python train.py --vocab_size=1508 --norm="rmsnorm" --qk_norm=true --beta1=0.9 --decay_fraction=0.936 --decay_shape="pow" --train_tokens=243000000
MLP neurons of a small language model. Each row is named by its layer, matrix (down: output weights) and neuron, and shows model dimensions 0-191. Each number is 128 + 24 x the weight over its row's rms, rounded and kept within 0 to 255. Numbers have three digits each. A neuron's up and down rows have the sign that makes its largest values positive.
A block is one neuron, or neurons of one layer that tend to fire together. After each block is what it responds to, as a language model described it from the Wikipedia text at the highest values.

L4.down188:111108147098124163144146133155150127140119089081132139110106099119146134115120186146102120113133136158118129115140129107128128095113127133111121134127148088133116126143166103133081128086150139120152116113118155089103144129117116116109155112121112140138181129110107120123126114112142147064073135122112160196099161152165136118108132190101108184157166149124101129128125161133110099166131116091106135121153121145110146123133165125158127130108139185129161148103105090110134149169129098111104139084099165149135143153141140094103086133131139108110109113160086077148112164111144150143
L4.down300:146143132128117133163130121127144118162147132141098083078151144147100137117150118160126169110129122108104079143113099119110117119139189128091096140095131121134158151101127132123127106154117092138130112119114096151108140159123172133143131103163119107132128146166160137047127143119119114121117127144176137114173171133106129120132143130121120153137142166140100163098131105162107144140133139101148116111134089136150160144089076089144104120111115138152144134126144121105171143079111132120125088109124149162135177153084136086133125101108107113117140172106092149130087107161158147068
L4.down357:130110146108121156141123129138126156100104111126145106093155088133155081131124124138135136120091127130102135134100137158135129088124143097103131132142129130109135153092112126163119149119113147122122087173138112143192133144151100079117132157103096115119131106153170115093140113135096123093102139110134153160165202145117100132162145101123110097139141142163132123128127134130140124138149166111120108140137127126091132120144117147127152106154156125068133119127124094154133134120088153157146164143092163096109135104121091116077148080179102128155150118188099160163098087170114142162
L4.down361:160156134177101158140107140153151099119102137138136151090113184126123091134065124104124140123135109127101133125132081139106104153156146118142151111108113133109134160167122117155140150159157076123154156081100129112137113113118152112118109125156132134124112139138111113144149145144138105191089122106132087079149136143176146120113110142136123088112120123077123131135130131178118127135143092084184136133127132123124123137148150125119146100077104094132092074115128112134121165117117129156142150186121081134107168111131165113096074138128134093135137152140123130139136119177153142125
L4.down379:115129100119129145156136088145129094128116121113151177127149116150091095135134107134147119087097100097150127154118091109152135107152131097122117111125108108115132154132118117148096149123126164120130179163136109147149138133096128135158123108103155137158114130150123134173165113092150102132097176137109163111148115173157133138098149163166127062162077115133116110181130167136151133130116187132141132079134107146095129155108121136116106143146081126101068124119127108085171171102152108133112137122096123141149177175128133159139096136110109132129113141122104162117123125160137146152
L4.down383:117106123127156158153154105151145081127129167102109143148150117112122091146162086105105160118120121153141100097115053126159147132095138172114153098143131102132153194081115132118141120139149113126133166177151137146147131115159172128098107118184135146103126142118123130135123118133116110111108133155148137122173124105115109109137161088134150110095140105099122129128148071118131152110125149083145180118099129136181154161128126137169136132101092078140144121135096165115147114121156119132155131109133124089132144132161134173114160126107122137124131120120123118138200154146163131126
L4.down470:096142124114149157123135099138120092071114071145159086142128104122118130126096120177135133158170142153132087109127108152156083101130142153117134112135086107144129152149140097119166106188169135154106122138105132111131105141122109132174158181148161082131127120144110125106104172137146170137110170168129124111149115164159129157094158151108127088127155116108116131137156109131103162153145171117071088085129131126148141153094114108154097136144092150119118122131121103123123124099148078123134107131148111104127150123152153133107171133128096161137149135150099098105139117125142127117
L4.down480:120102137104128099128181126173127139101133135156125123175099166137110106135156158137144134103110075143150109146100103069141154100112135130112119128097152112199141170115158127090101112115141147144133136149151098099145118136148122136133088124142083114105142142105069148115158109094105111160103122127166116101164153127124132102098128121099148155108080077129092112146132127114126132163111128124095120129146126093129108105131092145143164150100122099098113173137110159153132152082125080078154159114114103161123149095139140132102108145131131125116137114110100137120149145122091115090
Description: Early fragments of split words

L4.down57:135113144124117138153159136083123129121158120135110125168135117161089107086140068116109144107139127138121147142086096104138147116107145152146066142132141136119092146092165109126109120125112124135143122194184120124110168121120097100064100121134171122095079138160127153145146164106103131133172145123144098137135125116130141130171126130169114125131114154101171106139131156109154122118132132111108128144103160112150135107116179140122120096138137165079100134142092140120140109113088155102113132097112130125194129137130124110165135090092122140089122120116138093151118158138087118091
L4.down142:126062128126118144120104154084125146126127130109129155132167134142110162134149073144152138205152094103137114125068138087116115080126133127124078139146095124081079077103157103094128142157127141142076142132128157173121110158102136125111107142161125172122137133099110109146140146141150154132116102141135133123120111128130107096092095104146121144142102110124143089170128149109183120137135136153177117120105167146104139128131151128115129112184126138119078132105137152119125097096131139121108134112128083102139094135115136157115152123134106113148120148138088129144095148111140090109
L4.down183:142100153155168100097140152127163149123102104117163102149150139119090128154133092160153119147125130132140118139094125105110188104118126062175124154112129128135149079132149110123113109088114144100096073147081129174125127108122126133161109087119167168104153080135115091136145116126158126085112125119146155161135103145140127112105098163102127117135126134125108095144138185113115063118137104160159156119115114139132122108126135086115117110112151121116112134152129127120153134127143127098120135155147117090162104147103125158089169119107152143101079085139121141178109139130137133114
L4.down216:112164167121161131120096187151126113126100162119121106085164101101147142139119176137120149111128152170119128159128178133127146141141124133086137141099114157142101148139132140118135099064102152140139116051104150147127152101148150095123129153134136079134123125093158124153114137099120141147112057151074131125123126126135123122145145137115130135176170127137154079106143123104111148086138142120128082097112103143110116130147149101111133134153106157143116164155114104124071122143141154113134111162117120122111127115141126187176132129095130113132139137140105150135108173167108118117
L4.down265:129087124155132131130071125116122107098159094123130171128121113079111118149149143161121106137127108103111104088129114134121122117131108119167130128123087143086141090098127139099087115160112131162168121134152129128160126128124116192125174134122099086120124105152126126117084114133122103081095141115152099118106160090125090128101122168129121128099108097140147139075155110144150140135122094165133135181152110127150129166127146118123151081139101177150055135144129117126120130141097114120131147118125184125144106128086139101171082132174136115123145122152165144140120114097110126132
L4.down287:141088101098130102156140139138090126133140140104150139137120113122110107125125082137178147150158150148119079119132154148145168091123102136154108144191084138134102087105123134134125146144149096130090126170141120152106121143127172151123118139119117198111088119113129100135113132132168137122089135123122110102138122115164156129118111091108102139154147123128163098158144130085126091170089133152135134116110127097116137183134124082139129101115132115116127126145110147090154116114172144106072124119099137120143113110131122158141108147102125113147161163126139160089046151126151102107
L4.down432:162133106132119135104156105117136103122104130138146115108129146155139105111083140167113147106115142134143080142130132133116168112078115111157134116112117138138126092134141098141151129140138109158103106120155099126132133140137106121180099141102148090127122147080160073132100138193157113141122147047083133136134111162181096116130145094118138091119138090131160166126131136097151088151105101163091113151158107111111131189139149134157119139146106136111069112106147116147115119114136164165150154117120165119163135138128131164148123147144121130143129139172132161089144126165115121154
L4.down476:176137155126128106116139117140193142063150148116104120111126094122108129078124095140165102126106147130151129145109136058092141105130113148188147127136122107126141086081134148083088118118116127108104145085096156120087134130120132148147133153121122121149122101113155115124114134113143120116106139126110126127102162115116120117131088094161124119124154135114136127137147129149181114127102110139145144199148128161130109118113077115125149176112115110119089119152141112129143148163179155143112147132113121093136089151109151130121089130065111106120088150090121118146110110159166116122
Description: Sentence-final period tokens

L2.down342:119125106115134129168093114102134119094097154131127141123132103093104146127129114175135093141133139137124141138086110101117156097138116114154127126156153150136086069133129095121113141144131111170104156131103124150119122165123126111096124142147117112113125112088137114118107075159150107131130135133159102131101132103136102068119098140114141147134128145135099081155132139108161148103138137113106136137149162116087175129144091140166122133123110129092140104160178164163135094124188159117170152121164108138104090123158128149167151142076092098127088175092140098137092114126168106120
Description: Sentence-ending periods

L4.down8:123144110118096118157148111084106153154187128111122139162083150133077107132143099125172121147130119138110125138165140160129102123100095121154130116151141118120151170140113164169122112154143181122150133179121135089115136151118138148144115107112137145118130156114108152149164136127100153166113139131121149139138100106138143113115112142134073153175098099102113232150159162102120137111116135137135109142136150087142121154139121159133114125188158113146173133132169157116130069140118131119138103129145174139161129110093149098135119102137154130151100101122131123141137127114114153129
L4.down131:132084095151116118144133074088115129153157083152129141108141115083111102142155124123135099136103103113107126129127053092131132104132127119105094117119130120130132215175149136132153064173148111142142124128115105162097146122102139130140147088106111143087150101173103124148118175134099102111072146097126152098159134158114140104127078120145137134115136106121118159114156106125169123137114155129088155149107165156123134106129165114139119138130128129126112125133201142129136120084141124122115146114154111141119118153127127091104101109142088156133097131135127099128120135113125115103
L4.down151:124095135097157133168143128157135116109151081092094114154120104088151156132142081158175103180136124112121088120139137133128099107115098108157120109100155139133108158113143138152160155190155144143145105116108103146132085152147111144157143119154130104114156164141108148107129139166146102125167158124148142088149130092102121168150142149092140128143135128133122188161103140152153155145153124179114144158133163107143092151072126135144165144099107132131131119131121109111104138093145091127136120132109159130083121122114117119126144123102143116157138113151134137138187083152142179128
L4.down207:111135142096100127161147091061102116124178153130157150139127116130118137098128120150126126135141109127118119125118112140091144142099160148138136135152122143109120195132144140147138111099127122124168127126111059132121112166139141118140146085106125187114147112185137104109139142099066134137114111110136130144125174133128100119147104111137096139130123108132130200136165154146181110171129111146136142112127124154121149141133114087165143117123107108121188126117196094124148133115094118119113113150139124169149145105118114118081145122162119162089125139170149119145115116106153104092
L4.down245:111172154143130133165128115097103125130127116127148186134148127120120096137148134133150107140147104162140106125136014146169142111093157131122113093132111128140132174121108143113138133134191130132181101123116140156112124136138151142138163105097134168107162128138162092123115117132099109151078128114192161096117103142127106101085139105120130127134143133116108172130129149135152104153095154151071117135116113151106135111148141117112113137124156101083143139110141124169102091103135082125099103102159094135114112135133085143122093134161136123119130171132117130119119115143123131104
L4.down416:161135132133079125163142126116119131117135110110132116139081131142116110101128153120168130148161114135100126115143119160161130153107059145128157146140108150105150191131125176122152115184122134135179112132148138081142142120152129117147112133151129152105158151126114144147111148151083084162106117125148128117124135132158112143119116133126132130142128101069131246086150113122142127104096169109128106127153109125118146099143144108128107118182129128099162103161157146143107096112140098132109085110091133156117096117117134148098112121124176126121128134121113113098115142103111152120
L4.down479:171139123094073172159090114124096153140102119129126156127138151094126164124109109168100127157121116117104167113122165157142148113096111188141130139095131137099124151128127160145109128152126144143126119151121143118069117138170135129115106123094110177095129156143157098110159138100133168107105134108092108130123143142112102156115126179121150134136098062128126169152154086149149170106133128146142117126127115104098119138152128112167104108154115124141121146170127134172128168125072126137158144142099174104122157126120149054115117137114116119133145122138175111107122128153103146140
L4.down490:094128132152173145140152123120113145122167151138077154121131105086108112166137149102085122115123143142103136149150059136139142111149117114162133145138129095110101157105084121153081099128136105179095121149141136122119170177180117135167114097112124156150125107184095167180127154124098138128095131106096138103114170098142109129129150101113114145127138133160123129130127162114182130142125101142116112170108122174113116120145135151127119142094153106117138121173176117109156120094101097135130111142143089129140089116167129155140131145172144133107113108121114147148123112138101146103
Description: Word-start fragments

L2.down165:146122148134093166147148115132108167181116117119079144181140111172120131121182161131103118107112120113165103156154142162117101136127099121094156076148140131113127149139134124157100161107139141116130133145125129115127134157153093121119124150108144139103126098149140121157132124138126115131143137115150115142119206124149117165165142128157109162109125128082151172129125153106156095088142137119174124125123151157136160087161164115097142099134113179147148134156124082119118149147075124143115165152120101121120119105171160094147101117074115144126095129125136149081157114134123162144
Description: Start of place names

L2.down387:148118084122104122170132108132101154137113115119123119172142118095100163121181127125108117167125121093091092125123122116137093091130170107120090165127159139127099165134141108122127102144100116152109108132121126141178140118103142127141112090139095094103097113106102134103148127142081116101121139110126154051159131138109138128154127142133118147130123122123137158118102146162149119146138132150095119132148142120105136143165186122172130140109134115045121149138142144102110148059155114113130150119137121102125095105097112129091118080098137122121125184137139095145088099102110157137
Description: Word-initial split fragments

L8.down35:155082136128127123162134148135157114120124102146146135112217084144153112116101143129115163138114125108098127084143085123112133090127169130122162160125117076132076141125131112158097137133136144140134115127149135138136121131117133096106132142074117144091107116109123123103131170111161172128140104106144152132125139132100118103144142117124100096114126117119133102141131117116118157125143132151168109131117137115073113158113171131127171138085123117089091126095110108182122157136124141125116114143131121167101115134118123117112068149186120134109168103134158131125067149115203113112
L8.down69:087120107126110133136135150112139135142111116141114137150118131105122142133123070096103158131132131088115152124108181114124174120125114140143116126183098126122109089125110119144101171111154121111125124139158159139156119141150138113138126093111138148119159162108133094134132150139140132132092121163138145104166118111130140128095110135106123120116140113107106117114192162101123102141127074123101144123138136111086129160167121157124191128183150126050094124089175123124096159105180150133116118129121103092128115136136109141173120115177164112149126167155138103107068171142125114127
L8.down168:078159134139135145115135119163126149137121138144086152130087127119181138096115166140096099121158079119105118158171135123121129127138103151180078118142143115172115100119151105112160135096129100153100112145132140115103102097123160128082118102171116097060119127128156101133106150147118136127156177146123072112114180129127164118116129169129125154129116136124126115045096089118125111119118129117102147132144148109150151129153086115106143184133121116114119127102139132083096145122119111124125172098144117119129113158153159164170165147131146128159130113130117119135150129115130122110
L8.down214:161145122103146065097122123097128145128150127135107139140121123141093121156129101120164133149083139122169112107084169144159096122124117116126145129118088146113134108153169116154128091130149112141139132135094176121100155135127157132153097111129116147100113142138133063092139120119119144155134124112169107093136132132174123113130086118121092136126158145086144096147117136152095118077151098122161148099102131115157114131064107176120131091075150102133094111153152107141128114109139130132105107118115103087142139100132128139152134102085142107147085084161160136094101128075122135127
L8.down220:158085133159163155109147131133131148094130139153149115132145048067127140113150083101126112114133111130146115127099166096094159108120112121131080112154099136116073043085181145149102105106128098109117113138109157145147112162103127114128118158112127126115115107133144086126128122134117151141097123114173143090169140146147141144169100136143131149118104112136139115144123132120159147106119107133116163116114192111108149140138134107135157119133136131117067115111133110116133142108132117113106104127153061110127108089128145148109157123134107117141092155139127158149106116093165123122
L8.down267:126084108087091108139077123130112116138128153074114129131154162144128136077128153155174112116115144145147089141116165122122131127114095142160156097137128138106118121149088092103108164128130170126139143073175130134140159106106124110116129102093121140147133152088080116164145142125153130119183114144111136159100169128125113124109091114120114106148155155113132180111096125120110124126152111129137122119109104119126102103187090178129126105125104103098154107168131154115144163071145145104116138125096123184147104097148128131149152123101150132161111142103138136084147109129127156121
L8.down310:134115159163130160118133144093095119077137116185138124124072079107085143154156063091167129171161152137090088122136179146113111121114118163097084105156103133114076089104150119107137117116099161148104114132140124143125107136148151118146111129112177115099167115138120120137152126104135163102127118185133156127135093127142144141113136131100096138149110172122115157113123123132147133098146097128143150115102144115168132133146127099078173142119116120120121104143109195097123124117102147126158127174119134139140132112101124119109130114129138097155133149163138118142145103107130124164
L8.down434:115095134122096133146123093120142095098142149125117139132139099115102153106136077146190106128094114119110128136152169127102146128158150134168142121160105153088124116127119127124132150153110170142159118112086100122158138106139122167096107164135118167131073138126132164166089139132128162122109137132110157133107121081140104143144099158098146140121132145123117137100085114135151118121175105137121137150110144164167083103132104113153137161171092147121138124123121107156091154136180125157085187119095116153135131151102140112094110115093107113124102132097119110131152118056159112116
Description: Sentence-final word plus period

L4.down41:161127111124123115118088174107117158107098094122158159136119151155151122120099115117113155162164114132108120136136123129109130127163112103124143122145146103103123106139133138108159077188149155170105155095146114110129145141113152114154128154124132094150156128111156126143111112128133080138170108152114098092113086138179140113144135123131109113155191140099079094142135151118139167115119139173153116098070129103124140089141130118082107138153147163163187073114124135142137146135128154107084130152147126110096133112103131135129148070088142162119132123127135110122154144159166106126
L4.down95:140130154106167124133116133170202132138146148152139128133104149116105162116124104127120139053141120148141134076124170148089107119149139115148121149157148135202110152106142132112099131066126114128141105131102130115130088127123127128099129135106106120099145125125129076112093130146130096113139152139119122149118196090125092119114108140109122116144088145097101133142086155122156159082130143124119187156131105105113119161103103121120140175090142103121131157102116107129101160107116137159137119157121174138139138121120137128142148116166170088108112144122143116160114143116178119147
L4.down144:114146148092130096119100152099169107123141146152085092110124161151093137152097171147125169118110104125146147122140137140145117150122108099144160100128147106174144108149150104099165123092101096130163083145142153157125124108126118120148153113123151128124093130102129162092147124127122091110137078095132150202100147152116118085130112116158118166116097090131149130092125143098118123094131135137128093101129090128103142105120131148100114132123160163175122161115177143151117172162080151142123121101142114133092111095136143142148150136136145144097086121110130169181124138108117141116
L4.down191:126159113123163143112108149130148135111148117128142136172143151090111108151128155130131152111120108116146134126141127114117138156130120127128116143146085100159093094162141131110125163106090093151127124131089166116124121118129104125098103148120083115123107147155111114141129147149075165102087130101134109135132138140128180072082114159140145137145129114109109142073129132136137107121121125142124104133112121137105141105175130114123119157155083100199126121094126123120134106146044131158144120155183094088135169125065136110125127087158091129110136099109104103097118096108122131081
L4.down227:157144160124153172121086144140113081162136088141125189148105123119088158113109153084116113172138100111148098125142117127094171120123140147153111121141138150151113116131131131123071173124115135114131127150095109117121174111109095134116178118109123105089144109123092156107148097120106123131148125144148100138133128111105122107112093179189129135116140114114138134132123142185119080115132133148108103114117127156132154136110117151164138108143121132138129164087103136156121152152170123122149103138127079120105138105112125118119124141073147159056144132132175156129155128132179135103
L4.down315:132148143147127156106125111093159151106111152150106104181106137134128081135138115143118148099115114119151177134151140127094147167139187131123102114161117134168099136120152104123175076146099104150096146133121147103146123098094137146108130148100155091135128092112134133131160105113116154134144102190124122176133150119093090093094119137125119145145175138131103127154145138096136099094086180130119081114122126162083135105155094147102118129116116144176095107159149124122127098095113135152106108132157125109144147103121161151159096117125123184156140124110148129141129096092132140128
L4.down487:121145145173130119133146117122146123129101136144074178142151142153097143166118113129119111146158133143141085102119113114169115148181125128087120153149123117125127158124126147085145131129104134132125159098125146109107143153107084182102097164139147088165146153153156126120132093140093108096139126081123122148132123117098143169162166139160112144115116076094134160099114121159079166099086159124134122115125075123113139132126130107088150114130117125139099106082134149142112147177110084140127146125145137096138160135126164130096094113099138150109147112110151156158123132171151082111
L4.down501:126146128115121099110105127121156085112160100145160109142154104103166075097169131152189162090116093130113109169121160171132128107123132112111101139156078151128103119167143150137136160121128142127158108116171165119141080083160115139090154136114149150128139159132108166137091127153129158163129108143124109159119125155114139112105114096105117129162159130090188108136158126101142117083118102156134128117093123112101110073151124156129150148151129119108127122117144087157108080129120133143122129169152145136112121098133154139107169108121125120105150134151101104101174128141120142157
Description: Place and proper-name starts